config.toml
d_model = 192
n_kv_head = 3
activation = "geglu"
norm_eps = 1e-05
positions = "learned"
parallel_block = false
init_std_down = 0.0
grad_clip = 0.5
final_lr_fraction = 0.0
MLP neurons of a small language model. Each row is named by its layer, matrix (gate and up: input weights) and neuron, and shows model dimensions 48-175. Each number is 128 + 32 x the weight over its row's rms, rounded and kept within 0 to 255. A neuron's up and down rows have the sign that makes its largest values positive.
After each neuron's rows, "fires after" lists the tokens most often just before its 100 highest values on Wikipedia text that the model never trained on. A number after a token or word is its count.

L6.gate113 [135 143  97 129 121 115 132 156 141 144  58 179 148 111  67 157 119 195 121 133 140 111 161 117  82  96 138 132 189  62 148 148 120 149 165 132 154  73 122  87 139 142 145 149 106 117  94  82 149 105 170 165 119 142 114 125 132  98 140  94  87 162  25  88  69 152 190 108 118 116 177 144 158 102  92 194  77 130 133 129 122 147 142 122 134 171 146 116 131  96 137 101 154  76  90  91 104 132 161 117  84 104 123 168 172 150 163 102 114 109  97 106 137 144 142  90 147 119 145 105 123 143  77 121 131  96 182 160]
L6.up113 [140  69 140 139 136 160 104 113  78 139 158  74 146 165 112 174 122 150 142 150  93 101 151 142 176 114  69 171 112 143 143 183  80  86 126 125 127 147  87 120 184 131 164 139 146 150 108 125 115 127 113 131 105 110 117 167 163 112 164 194 134  98 159 147 135 145 167 100 192  99 214  82  98 111 114 113 141 108  72 112  40 142 121 111  96 149 107 156 127 114 155  85 189  85 163 123 117 118 151 119 107 155 181 125 170 147 129  98 163 152 115 172 130 155  69 133 108  95 146 125 184 135 137 155 125  97 123 133]
fires after: " " 30, " V" 10, " P" 9, " p" 8, " v" 7, " int" 5

L8.gate91 [176 153 149  88 131 148 172 102  62 117 104 102 155  57 129 156 104 147 125 163 110 119 101 152 133 139 175 142  71 140 132 127 109  96 155 186 171 127 144 114 141 178 121 116  96 153 107 104 128 193 109 104 121 164 154 157 123 101 135 146 182 106 141 125  97  84 125 133  59  38  97 114 110 115 150 111 147 118 162 191 131 160 160  74 165  95 103  60 131 144 118  93 123 134 124 176 157  77 125  48 126 110 124 145 164 148  82 148 168 137 114 114  99 174 127 118 125 104  95 214  72 178 114  84  84 123 129 101]
L8.up91 [115 121 187 172 147  92 111 185  87 145 105 196 115 145 112  76 124  68 121 143 116  70  99 175 117 141  96 167 144 140  69 188 139 118 139 122 115 109  79 128 156 115 104 117 170 144 195 145 106 123 135  98 115  98  81 172 111 107 110 157 180  39 135 169 165 158  77 135  62 143  54 124 161 121 129  94 121 159 116 145 141 113 122 129 149  66 132 118 180 168 129 123 152 198 149 133 149 112 168  99 140  94 124 110 147 167 125 214 152 188 108 118  97 178 135 138 133  86 124 119 150 104  88 168 170 130  96 126]
fires after: "A" 24, " I" 15, "I" 11, " sy" 10, " The" 7, " C" 6

L8.gate348 [135 157 125 111 125 111  76 167 187 187 129  87  59 104 138  96 155 155 162 129 138 170  99 191 124 125 147  90 213  90 126 147 143 114 167 208 114  99 145 156 135 131 129  98  98 121 165  88 134 156  85  88 107  66 102  96 119 115 102  55 114  79 104  91 159 125 117 127 143 121 122 146  85 144 113 170 159 111 139 117 102 129 184  98  81 170 113 136  62  86 197 104 139  93 134  96 131 144 102 134 104 170 128 151 127  77 214 155 116 117 114  98 115 126 105 138 171 107 101 114 168 156 147 132 142 128 121  92]
L8.up348 [148 133 174 126 169  87  96 103 115 117  94  88 107 116 121 159 118 197 150 138 126 188 182  94 113 186  92 120 113 100 155  95 130  90 135 169 157 144 128 140 142  82 107 136 127  82 137 160 118 114 122 165 141 131 143 111 106 120 116 187 118 129 200  65 179 165 112 100 138  96 113 117 132 121  82 147 115  97  97 137 189 186 164  56 116 149  65 145 159 120  88 143 140 111  97 177 121 132 114 125 124 153 160 182 166 140  69 190 157 126 112  83 178 157 133 122 148 130 135 115 116 173 100 110  87 115 134 112]
fires after: " |" 25, " F" 12, " for" 11, "ed" 8, " S" 6

L6.gate114 [ 73 119  37 126 117 212 138 183 113 108 137 130 128 121 139 139 123 146  91 123  68 153  88 139 185 162  70 113 105 154  68 120 166 115 143 110 180 152 136 118 110  71 105 124 121 104  92 170  97 131 117 155 132 115 148 100 151 126 162 137 134 107 138  96 118 102 146 193 114  80 162 121 156  80 143 175  87 207 188 115 118 170 109 126 167 157 123  86 134  95 105 155  56 118  82  99 138  92 100  69 118 174 154  82 123 111 135 133 145 169 165 117 154 169 113 183 185 157  88 169 106 152 135  78 143 162 165  99]
L6.up114 [130 150 133 100 151 109 124 162 170 122  96 131 101  94 144 127  71  87  91 131 105  81 161 133 153  89 120  84 119 188  96 157 133 108  94 123 159 142  56 109 174 123 157  96  47 130 116 197 132  78 154 116 146 175  98 115 117 127 157 108 166  82 127 139 147 141 144 136  92  67 147 127 171 147 164 130 118 137 103 123 180 145 161 173 136 183 182 103 183  82 135 103 109 139 165 111 130 134 111 122 104 135 149 184  88  90 122 158 134 128 155 101  97  92 183  74 102  88 126 137  77 162  66 171 157 133 134 161]
fires after: " v" 14, " V" 13, " M" 13, " B" 12, "qu" 5

L8.gate368 [149 137 123 118 134  89 172 169  88  89 109 204 152  96 105  76 152 149 151 169 115 138 106  94 169 111 129 181 149 135 182 133 153 135  96 140  98  58 149 122 114 109 162 178 146 119 143 143 100 119  95 172 127 197 100  88 118 113 174 147 130 137 128 139 105 107 133  89 161 176 158 167 151 144  86 141 190 108 115 159 165  70 102 124  65 175 166 104 115 152 131 153 207 151  85  71 179 166 116 110 119 132 141 107 142  80  70 124 120 150 134 132 154 147 130 126 197  67 104 122 151 109 133  92 123 162 175 135]
L8.up368 [113 159 169 110 169 146  98 145 169 145 148 204 147 152 143  76 157 158 152 153  98 130  57 157 156  89 113 108 156 151 131 150 166 161 145 158 128  45 202  99 104 135 138 129 110 135 172 106 128 153 142 163 143 176 137 109 146 129 100 135 185 149 111 101 138  91 176 109 135 109 130 145  89  61 131 179 109 116 135 136 133 104 147 135 100 150 101 160  92 118 158 171 128 133 146 122 156 123 128  82 141 125 177 115 190 124  83 185 132 234 105 148 158 165  97 149  78  75 153 146  96 103  93 179 216 167 141 149]
fires after: " " 30, " pro" 26, "–" 12, " sy" 7

L5.gate71 [147 124 104 168 125  81 150  77  88 160  99 128 136 205 141 113 161 119 141 131 103 118  89 147  99  92  89 108 199  90 193 121  75 127  99 113  78  65 164 141 113 183 141 131 113 140 127 116 119 111  96 127 103 146 132  59 114 121  78 164 127  76 119 131 139  77 163 177 174 124 137 112 103  78 138 167  79 119 123 102 114 151 160  69 127 147 180  75 183 111 176 156 171 151 153 162  90 128  87 173 143 115  99 136 146 132 112 127 182 118 128 202 124 121 130 139 155  87 127  78 121 108 132  98 133 136 238 134]
L5.up71 [115 116  80 142 115 165 141 156 106 126 163 119 114 146 138 124 134 126 141 136 158  59  80 107 169 160 105  90 151  63 175  50 199 123  47  76 144 174 107 117  85 145 112 141 100 103 173  86 146 130  90 145 174 144 150 163 138 168 118 142  75 123 136 151  93 127 119 156 143 150 133 136  62  95 122 192 120 182 138 135 115 118 118 135 118 116 121  83 163 117 108 157 157 117 109 100 165 108 117 167 115 168 160 128  94 104 153 115 127  46 110  61 138 142 135  98 152 115 120  73  74  87 134 100 159 114 156 116]
fires after: " st" 31, " l" 11, "h" 8, " le" 7, " b" 5, " ro" 5

L5.gate176 [ 82 195 215 120 125 134  82 160 131 181 126 169 140 129 123  65  93 122 105 130 158 133  88 123  52 184  81  74 141  57 136 142 179 141 156 172 131 117 144 136  97 163 164 142 122  74 120 132  59  89 101 160  80  92 120  68 101 117 107 123 134 125  99 161 204  86 120 156 119  93 136 130 126 135 126 125 139 133 155 173 172 167  99 126 108 187  72 126 150  99 180  91 143 137 133 108 121 159 166  85 180 127 135 159 145 119 127 172 154 152 108 181  78 149 117  88 147 104 147 101 127 156  92 113 164 125  78 153]
L5.up176 [ 87 151  84 136 109 144 147 166  92 139 133 162 130 162 155 127 115 142 119  84 191 197 109  93 136 175 152 123 142 175 168 141  70 142 150 132  92 146 111 102 163 169 118 129 121 149 115 138 152 152 145 180 106 117 149 106 120 108  99 153 117  45 167 131 153 134 153 147 109  77 113 186 111 162 139  89  90 194 157 137  76 125 149 148  95  94 118 157 135 100 146 138 108 172 168 132 143 113 141  84  99 106 153  90 149 199 117 125 138 130 108 175 148 148 165 148 158 145 124 154 157  51  67 109 156 197 145 135]
fires after: " d" 26, " D" 21, " (" 8, " B" 8, "B" 5

L10.gate380 [184  90 119 163 164 150 118 210 160  87 119  80 135  98  99 134 149 108 124 133  55 108 141 150 139 107 169 141  96  75 158 151 150 111  93 148 107 117 155 147 169 108 161 121  57  66  79 163 154 137 138 184 126 189  93 133  65 151 138 121  44  96 146 126 129 100 159 127 166  95  97 118 129 106  86 123 157 114 145 135 183 123  85  29 132 131 138 136  98 128 135 110 136  71 118 115 138 115  88 158 158 142 117 143 142 136  61 128 125 120 123  77 167 136 160  96 113 128 117 121 139 169 127 144 120 123 137 102]
L10.up380 [ 62 145 153  95 177 129 113 104 147  97  53  90 181 166 103  95 134 159  91 165 114 162 118 111 128 131 111  91 124 139 146  52  61 108 104 167 132 108  99 153 151 137 143 151 110 131 108 152 153 113 154 173 118  67  85 137 100 162 110 117 100 117 160 185 158 138 197 125 133 111 115 105 195 100 183 161 147 181 124 162 170 104  66 167 139  90  96 179 107 122 182 150 141 129 124 122 124  95  85 151 124 142 122 154  90 191 166 151 110  99  64 126 132 120 161 105 104 105 159 115 115 150 128 185 119 175 106 133]
fires after: " t" 22, " b" 8, " g" 8, " sh" 6, "w" 5, " k" 4

L4.gate433 [147 120 163 141 148 108 141 130 130 136 130 110 115 126  93 147 190 155 164 158 153 135 100  98  74 102 162  88 152 143 190 146 110 111 136 127 106  88 101  63  83 120 180 154 142 121 158 136 128  60 138 175  85 111 125 121 153 153 117 121 113 177 133 104 126  55  92 157 143 162 120 180 160 138  78 111 108 109 148  93 131 148 147  93 101 210  70 161 105  94 118 107 149  96 102 165 125 171 166 123 116 105 108 206 142 153 158  70  91 132 166  51 109  65 132  67 117  85 141 137 114  79 105 110 134 192 140 192]
L4.up433 [178  60 131 126 130 181 106  69 153 130 160 145 144 143 191 159 159 131 124 133 156 160  94 154 151 170 135 110 138 187  98 150 143  79 103 125 120  96 177 135 158 140 152 103 148 124 133 140  70 175 141 143 136 123 200 165 153 151 113 151 131 133 134 153 173 160 131 143  95 132 144 163 114 127 110  92 123 116 119 149  95  23  75 138 103 184  81 127  99 133 139 154 143  88 127 129 173  81 153 127 112  96 100 119 142 124 143 131  87 118 131 173 103 150 150 156 115  73 137 171 156 102 162 140  86 166 129 155]
fires after: " " 59, "–" 37

L6.gate386 [176  84 125 128 121 113 149 158  29 132 174 124 133 156 125  73 206 206 141  83 135  88  22 116 112 148 153 113 196  71  93 101 111 199 104 168 149 133 117  86 132 150 176 132 171 124 111 149  89 167  76 156 113 169 176  72 103 131 121 106 101 127 160 149 156 112 177 172 161 162 199 133  63 176 135 107 162 140 144 141 142 178 148 174 145 142 118 109  94 121 135 100  77 105  93 122 132  97 147 162 122  97 137 121 161 106  98 182 169  80 140 129 157  87 123 124 142 124 102  99 120 137  98 121 128 184 150  90]
L6.up386 [116 115 135  97 157 107 101 173 131 156  76 155 170 105 143 128 121 136 140 138 183 166  46 134 106 162  55  89 111  84 157 151 134 183 106  80 131 141 191 111 119 161 107  94 110 157 138 115 127 131  62 169 125 170 110  60  77  84  82 152 138 117 143 100 122 129  99 128 164 188 147 159 100 134 116 127 174 130 127 176 100 179 196 150 156 122 139  81 142 139 126 109 160 139 160 101 193 101 125  90 182 108 127 163  99 108 141 187 115 193 116  94 145 145  98 109  90  87  88 158 168 134 115 136  93 168 148 142]
fires after: " (" 25, " \"" 13, " re" 11, " ind" 9, " " 5, " ad" 5

L8.gate181 [ 99 215 196 128 150 131 127 113 154 121 105 151 167  86 144  85 174  92 112  82  84  95 163 147 132 143 106 152  92 121 131 150 101 169 131 192 114 149 140 124 156 126 172 123  58 143 153 103 140 160 110  92 133 170 114 145 136 104 135  85 144 127  68 118 107 171 172 111  94  89 108  96 146  75  82 211 110 121 118 126 142 130 147  77 134 118  87 145  90  80 120 126 105 115 152  75 172  78 120  84  97 146  98 131 195 117  85 159  81 196 120 199 147 143  83 131 110 141 111  95  81 109 160 105 172 168  99 130]
L8.up181 [167 168 135 127 131 157 126 101 150 112 135 113 140 123  96 190 104 119  87  91 136 146 148  81  90 155 133 179  93 123 172 106 132 137 114  75 137 125 111 189 123 137 130 176  95  97 148 186 140 100 137 164 104 103  69 174 114  63 166 183  70 115 161 123 129 115 128  84 135 133 144 130 113 135 160  55 135  98  91 115 130  38 114  94  93 134 153 171 103 132 132 161 108 120 154  91 119 171  82  88 102 150 170  74  92 143 145 133 133 100 125 133 116  97  73  73  92 127 220  76 125 166 143 158 138 139 127 111]
fires after: " p" 15, "o" 9, "ri" 8, "et" 8, " P" 7, " pro" 6

L5.gate240 [121 133  86 111 136 175 161 116  62 158  84 133 155 120  99  92 120 101  84 186  81 128 133 164  92 154  92 110  93 161 109 135  84 125 118 109 129  55 133 136 151 213 135 173  97 120 130 129 122 217 131 117 110 129  85 149 138 108  99 120 164 131 130  93 124 114 198 139 130 166 160  65  93 113  87 111 185 136 108 156 119  97 139 108 188  84 173 109 185 178 163  70 149 171 140 138 107  74  74 124  93 145 105 141 146 178 107 115 132 154  71 117 156 116 106 124 110 138 109 110  84 167  99 169 109 160 162 149]
L5.up240 [ 96 153 172 150 177  95  97 102 111 115 144 128  95 101 166 141 129 102 145 114 123 156  99 123 111 128 144  73 154 187 146 144 101  94 155 218 102 138 136 179 146  87 152 133 132 162 145 171 102 152 157 175 121  72 147 125 104  78 127  83 123 100 131  68 135 177 163  90  99 115 137 134 163 133  95 101 112 159 126 129  62  79 106  84 124 143 135 175 141 131 143 103  82  99 134 142 177 121 135  16 121 108 161  96 144  89 112 197 130 125 138 168 115 139 133 179 146 108 153 192 142  98 117 120 108 186 121 107]
fires after: "S" 42, " S" 28, " I" 11

L6.gate214 [ 92 162 140 172 158 140 154 109 138 100 112 166 175 100 139 115 173 128 136  69 108 100 144 130 129 125 134 104  91 112 146 148 151 121 168 112 148 112 169 113  95  88 184 150 141 160  53  97 176 140 133 138 123 137 146  95  80 104 207 100 175 152  90 147 122 163  93 138 123  90 134 116 156 128 108 102 110 129  96 203 130 160 120  78  98 132  81  95  85  71 132 110 156 103 131 166  98 122  74  69 120 100  88 171 160 169 113 167 112 164 130 161 139 101 108  79  76  85  83 163 147 156 123 152 216 151 145 144]
L6.up214 [ 83 123 118 145 127 185 145  99 144 135 102 100 160 103 150  21 220 178 144 116 121 108  84 128 143  72 144 156 141  93 133 121 168  77 130 155 122 125 151 118 174 129 146 185 106 139 102 133 102 118 117 175  68 177 150  99 160 121 138 126 118 163 179 106 151 130 174 129 113 121 143  86 143  98 167 137 130 196  61 141 119  83 167 143  71 104 175 143 129 143 107 137 111 179  29 152 105 120  78 142 124 105 114 129  84 168 142 107 159 161  81 129  44 148 110 103 101 170  98 130  98  75  89 169 133 141  68 168]
fires after: "P" 23, " Con" 22, " C" 9, " P" 8, "p" 7, " App" 6

L8.gate105 [ 61 173 110 157 172 153 118 122 176 118 132 162 130  67 150 126 113  85 100 117 139  80  69 141 133 171 116 126 159 143  89 181 167 111 156 152 150 125 107 149 131 130 172  90 112 141  95 102 143 120 112 128  80 137 118  85 122 137 132  96 119 177  68 115 160  92  97 112 100 126  93 121  71 135  53 125 164 121 147 141 142 125 166 128 181  77 168  88  96  23 113 119 169  98 140 139 151 112 113 105 124  92  81 140 171 150 123 121  74 213  47 157 104 201  65 124  63  94 115 112 136 122 142 112 185 138 187 118]
L8.up105 [137 163 182 176 117 134 155  93 150 164 118 143 160  81 130 104 111  65  72 139 135 182 121 105  60  61 171 120  83 122 168  75 145  75 113 142  64 130 110 124  50 119 158 144 155 163 124  35 128 160 130 141 158 117  95 116 110 120 142 144 168 116 170 159  79  66 164 123  97  95 127 105 153 123 198 148  99  97 102 125 114 129 110 165 107  85 173 136 134 150 111 196 132 173 139 151 124 135 114 165  47 123 124 115 127  51 156 103 144 125 143 141 138 122 128 166 116 136 104 130 130 166 154 113 163 156  63 153]
fires after: " c" 35, " C" 33, " T" 6, " P" 5, "V" 4, " p" 4

L9.gate200 [ 70 128 108 161 113 124  82 159 105  88  61 138 160 183  73 128 172 134 103 145 126 149  61 142  81 123 183 100  84 158 166 150 163  97 134 133 111 111 200 151 178  95 137 148 100  65  98 166  73 108 137 112 107 154 190 101 146 129 224 106 137 129 142  95 136 142 122 125 118 108 161 102 122 130  79 136 120 184  79 176 157  93 170  91 115 162 163 112  93 109 138 166 133 144 122 114 118 165 170 138 163 111 127 123 173 138 115 134 148  70  83  98 166 155  79 166 141 113 171 121  52 123 158 159 157 139 159  70]
L9.up200 [159 185 141 150 181 169  84 138 152 160 144 130 141 161 117 131 130  73 116 138 146  88 120  80  52 110 107 104  75 150 120 133 122 106  90 129 159 122 125 183 120 148 127 123 110 138 117 132  95 120 150  89 146  89 122 106 130 131  81 165 106 104 170  89 109  61  80 160 119 111 115 101 113 122 177  84 166 121 174  78 176 164 142 114  58 161 125 183 111  77 189 124 173 165 156 151 142  88 133  72 147  73  89 140 133 103 100  70 119 115 102  78 163 132 119 104  96 142 146  74 105 101 150 163 145  81  98 146]
fires after: " re" 14, " F" 11, " H" 10, "re" 10, "e" 7, " P" 7

L9.gate429 [136  59 136 131 132 187 126 145 112 167 150  93 171 176 147 156 116  63  95  83 150 128  82 107 124 176 127 120 134 133 151 119 140 158 182 102 127  87 139 141 199 138 135 135 103 168 114 130 177 155  74 162 141  98 123 122  93 107 145 136 146  83  91 218 135  97 154 156 178 109 141 148 173  84 183  78 114 129 213 147 103  94 123 134 141 171 124 115 148  85 111  93  94 148 147 170  74 102 101 144 143 116 118 125 130 109 139 112 139 102  54  99 136 169 116  95  75  95 138 105  93 111 191  82  94 133 150 103]
L9.up429 [121  89 124 139 138  70 141 210 108 121 137  61  71 175 213 119  91 151 132 113 136  92 148 168 120  94 128 160 166 124 150 116  74 170  77 168 107  58 110  53 136 115 181 115 135  87 104 114 117  97 152 182  74 140 150 150 158 173 136  98 138 144 121  64 132 156  92 109 175 123 125 160  75 120 130 123  82 129 155 173  87 100 130 168 139  95 168  59 194 161  96 148 107 101 185 145 147 143 101 140  99 129 157 109 144 156 142 186 138 114 196  99 104 150 102 123 159 135 137 120 126 109 123  81 139 104 157 129]
fires after: " l" 19, " h" 12, "h" 10, " L" 9

L5.gate261 [113 159 157 136 148 117 151 115 140  34 138 144 190 162 155 132  98  79 154 143 139 116 108  79 167 152  94  88 109 125 131 111  86 119 108 100 110  91 205 157 136 103 138 107  81 101 201 118  86 125 105 139 166 115 133 133 107 182  69 141 163 125 118 175 147 112  68 129 221 158 106 134  97 111 162 116 168 121 138 155 158 134  97  83 170 118 107 167 124  99 127 104 153 128 128 174 134 127  25 211 118  93 162  76 141 117  62 121 180  93 100 118 155  91 127 143  90 147 130  83 129 140 140 113  36 192 131 135]
L5.up261 [100 107 154  66 133 113  60 148 138  69  85 135 114 173 152 131 127  89 117 126  50  98 162 175 128 180 102  70 130 146 137 101  94 141 107 181  93  94 100 183 136  93 131  74 103 151 175 136 114 134 158 144 148  57  96 194 119 158 103  99 150 126 103 128 147 126 106 134 125 116 162 163 120 147 128  95  99 156 155 148 121  97 155 120 120 132 122 166 171 141 151  80 113 108  91 176 145  96 119 121  97 101  63  77 133  66 179 116 154  59 141 157 164 136 159 100 117  87 106 140 133 152 109 134 153 170 112  79]
fires after: " g" 43, " he" 10, " She" 6, " st" 5, " He" 5, " k" 4

L8.gate455 [ 99 157  95 143  82 121 172 187 121 129 108 118 167 166 117 123 147 158 103 121 154  57 102 157 137 136  95 146 107  78 159 145  55 166 115 127 116  86 172 112 137 160 198 153 170 163 126 139 143 117 107 165 131 116 165 108  81 132 113 120  84 160 148 154 120  38 111  88  71  54 138 153 100 176 146 145 142 139 142 126 100 105 135 123 148 115 127  76 123 148 144 109 141 115 103  86 118 159 102 140 147 106  89  86 158 117 106 108 110 205 138 152 148 114  73 152 138  50 131  97 140 114 118 137  99 154 202 189]
L8.up455 [ 86  70  72 156  74 107 123 140 128 127 112 180  88 156 147 114 156 118 120  96 147 130 133 153 157  99 123  84 170  80 111 127 139 149 146 137 141 145  63  90 173 118 128 120 128 147 163 168 148  84 135 158 142 111  88 134 100 183 125 201 150  79  79 128 165 130 182 170  88 128 155 162 149 134 108 148  82 185 186 145  89 165 135 151 138 161 146 122 103  95 104 168  88 179 131 170 176 155 118 151 104 139 113 110 158 118 105 132 150  93 110 104 104 151 136 172 141 111 129 116 148 141 172  98 122 156 139  83]
fires after: " l" 25, " d" 13, " inc" 12, " " 9, " D" 6, "," 5

L8.gate506 [110 175 139 102 138 170 106 130 143  96 108 152 119 105 157 147 142 159 129 124 123 108  58 153  70 165 133  70 177  90 149  57  96 176 121 130  97 131 172 139  66  87 156 143 145  89 169 161 127 139 147 130 144 122 146  94 126 159 128 101 140  81  84 144 156 153 152 136  84 108  61 129 141 134 143 137 153 146  88 181 149  94 134 127 182 107 158 135 110 140 154 115 118 143 185 117 134 183 126 135 117  54 103 143 114 132 116 165 158 159  24 137 102 167 168  84  86 124  91 130 132 111 124 130 230 194  99 203]
L8.up506 [142 144 159 132  92 163  75 110 139 138 116 110 148 107 125 191 104 100 167 128 140 157 169  73  69 192 138 150 129 205 101 131 154 169  60 107 129  73  62 140 135 118 133 104 120  85 116 189 103 139 129 109 168  74 122 136 146 130 189  92 158  94 114 135 147 129 120 174 139 122  81 120 154 116 151  96  94 147 110  89 130  79 128 117 102 148 200 156 146 125 163 151 154 107 135  53 112 129 149  87 126  89 107  88  84 153 172 152 126 148  71 142 103 103 130  95 129 155 161  99 176 137 153 103 124 131 125 171]
fires after: " he" 19, " p" 11, " P" 6, "P" 6, " O" 5, "-" 5

L6.gate375 [142  88 109 126 122 134 109 127  92 171  87 117 141  71 115 102 120 132 126  90 112 159 145 119 165 143 106  86 119 167  99 138 103 134 142 163 116  65 103 104 211 174 105 140 126 144  90 170 147 141 127 123 122 117 143 122 163  78 118 114 126 108 115 100 184 139 149 121 103  92 128 138 102  89  89 129 106 140 157 171 110  71 114  77 116 138 169 130 125 137 206  56 150 141 147 136 177 117 124  76 118  93 110 111 185 102 113 144 113 103 115 146 141 175 120 129 160 142 104 156 138 140  83 102 165 213 204 127]
L6.up375 [ 70 113 123 132  77 158 103 142  97 166 106 145 153 158 149  64 177 115 138 167 141 183  95 129 116 194 103  17 132 122 144 103 125 135 104 129 113 122 147 133 152 130 136 142 165 107 154 156 106 148 143 141 128 156 169  86  98  64 147  98 138 115 121 125 153 122  96 147  99 107  87 110 180 175  99 109 168 120  95 206 142  83 174 132 207  97 105 109 159 154 105 117  97 123 118 173 106  91 113  42 150 113  79 137 172 140  59 117 153  96 123 158 140 112 161 131  61 175  88 145  92 158 155 135 127  97 171 108]
fires after: "A" 20, " I" 13, " N" 10, "S" 8, " S" 7

L9.gate93 [167  26 156 155 106  78 141 177 130 147 149 185 175  94 113 134 160 142 113 171 109 113 168 128 102 149 175 153 142 127 162 157 175 179 141 171 153 100 143  83 142 186 141 144 171 113  74 139  93 123 139 117 156 122 144  96 160  95 110 133 117 130  62  92 162 130 161 138 136  97  89 141 113 119 101 127 114 132 165  84 143 130 169  80 112 170 192 150  65  64 122  63  84 102 104  88 142 112  96 136 111  97 139 116 100  78 187 178 117 179 134  78 130 171  99 116 153 121 195 119  79  76 105  71 120 171 141 139]
L9.up93 [170 175  95 119 100 136  57 173  72 121 121  82 136 139 141 134 165 148 143 149 168 101 104 119  55 155 113  69 135 125 174 132 187  78 100 128 108 125 107 102 120 143 130 155 139 157 162 160 135 101  62 128 162  97 122  80 132 102  68 129 136 148 126 138 124 116 120 172 205  89 110 153  48 177 113 160 145 127 126 138 140 151 145 112 134 138 123 165 150 134  88 126  93 167 112  46 148 138 148 109 114 103 108 152  86  76 155 123 148 122 122  62 150 115  67 167 181 154 110  37 180 149 160 159 146 115 108 140]
fires after: " " 40, " f" 16, " (" 14, " en" 5, " author" 5, " re" 4

L5.gate369 [105 112 129 192 111 134  95 166 132 144 159 162 103 124 127 108 115 152 107 162 156 103  92 155  66 126 130 162  91 137  99 174 165 145 131 115 173 137 131  60 142 136 169 107 113 138 101 187 140 181 126 143 186 162  94 151  80 111 180 147 114 138 182  97 107  77 163 117  74 126  81 101 140  93 151 127  85 167 173 107 113 115 110  98  84 132 216 127 104 111 116 149 139 132 165 105 126 130 147 168 136 124 108 113  76 153 158 103 169 147 104  97  78  92 144 112 152 102 150 128  78 119 117 123 166 159 172 101]
L5.up369 [141  71 131 127 121 109 134 143 120 161 153 132 135  84 181 125  99 125 119 133 145 141 145 182 120 160  46  93 117  81 120 157  91 192 113 154 155 131 159  72 153 114 120 140 119 140 108 172 101 135 126 113 183 139 110 144  81 146 146  90 155 103 143 121 145 106 157 148 100 143 158 116 159 110 185 128  85 118 116  99 151  98 105 140 162 129 173 123  99 124 133 153 133 101  96 118 122 125  57 119 118 155  94 187 117 174 155 112 193 190 120 165  94 111 103  79 157 164  99 168 135 141 136 138  98 111 104 137]
fires after: " Comm" 13, " M" 13, " V" 8, "ad" 6, " R" 5, " Br" 5

L9.gate170 [115 130  95 129  80 137  86 181 109  95 123 154 177  89 128 156  93 186 107 150 157 155 120 195 120 131 113 118 130 147 111  95 104 112 146  72 157 103 104  79 108 130 126 167 100  98  68 104 110 127 163 135 167 128  86 157  94 120 139 156  86 104 156  83 100 159 192 195  91 124 109 119 129 118 145 138 162 157 136 102 139  74 149 112 169 169  91 137 182 186 118 189 125 152 111 139  41  93  85 156 130 131  94  68 109 127  93  84  90 103  74 146 119  83 151 136  89 117 164 152  71 111 142 154 121 129 171 114]
L9.up170 [ 63 150 132 138  45 140 108 171  48 125 147 101 115 122 118 141 120 116 158 130 166 108 151  77  99 141 193 119 154  98 178 120  89 162  88 153 182  83 151 171 121 133 146 102  92 132 139 119 169 133 117 128 169 127 116 179  57 112 110 130  91 131  85 129 141  75 178  98 168 148  98 120 180  35  93  99  89  91 165 143 132 150 122 136 114 137  70 161 135 180 105 130 136 105 192 138 134  76 137 177 104  92 139 123 158 113 105 123 173 175 161 125 122 125 128 142 143 157 162 168 115 147 109 107 129 135 113 100]
fires after: " m" 21, "a" 14, " l" 11, " s" 10, " M" 10, " S" 8

L10.gate493 [164 148 122 122  88 156 165 119 144 139 101 148  98 142 128 164 132 146 133 135 130 104 127 154 173 145 106 145 138 150  98 116 100 135 106 110 100 123 135 136 118 142 177 122 108 127  85 108 128  97 149 124 133  55  87  73 134 116 184 159 119  87 120 125 130  86 160 152 166 102 137  56 158  86  97 121  94 112 141 102  53 140 146 159 128 123 166 103 184 110 202 118 116 135 154  38  88  59  99  63  56 168  78 127 160  92 124 154 159 132  96 141  93 148 122 105 112 154 209 153  97 155 131 167  94 125 128 160]
L10.up493 [169 180 148 123 124  90 155  64 122 138 147 114 181 134 118 147 142  84 194  56 120 128  97 125 218  74 113 143 111 142 145  81  98  95 184 100  42  87 195 163 150 189  79 152 122 148  93 159 119 128 124 114 141 119  75 132 135 108  55 105 139  98 129 121 130 103 167  62 125 131 115 126 148 134 106 107  90 144 142  92 196 126 130 147 138 129 134 159 139 210  79 110  99 110 156 123 159 115 171 151 160 118  74 136 136 100 111 140 122  87  66 202 164 157 135 175 132 146  71 120 130 118 133 105 126 143 132 134]
fires after: " I" 15, " T" 13, " t" 13, "ou" 7, "em" 6

L6.gate503 [140 143 151 116 167 140  92 114  51  94 101 202 209 131 135  55 125 134 102 119 129 178 122 132 161 129 108  78  95 146 144 103  84 132  96 182  89 140 170 129 108 123 162 103 116 131 170 101 148  99 108 116 144 159 120 160 110 170 124 156 124  43  88 103 189  83 165 157 171 145 122 148 129 149  74 171 121 153 160 116  86 119 101 139 157 163  97 159 173 130 153  98 156 157 160 110 160  98 134 111 184  74 100  70 122 133  70 130 144 159  70 133 129 166 158 111 111  77 144 151 125 137 105 162 113 155 175 114]
L6.up503 [151 167 114 176 211 103 113 146 118 160 137  81 125  95 175 120  89 148 124  74  84 191 191  78 121 157 160 142 130 176 144  99 108 141 154 179  95 101 147 128 182 132 135 140 194 108 105 179 155 135 142  85 134  57 125 160  94 162 114 133 141 105 115  32 125 156 148  92  75  92 138 120 127 167  54 140  92 183 136 107 110  99  77 138 162 154 154 149 128 131 157  91 100 159 128 129 128 144 157  84 176 144 147 123 123 120 115 120 131 139  52 140 187 107  59 111  93  88 101 141 131 176 144 160 129 130 135 113]
fires after: " t" 17, " M" 15, " S" 7, " C" 5, " m" 4, "k" 4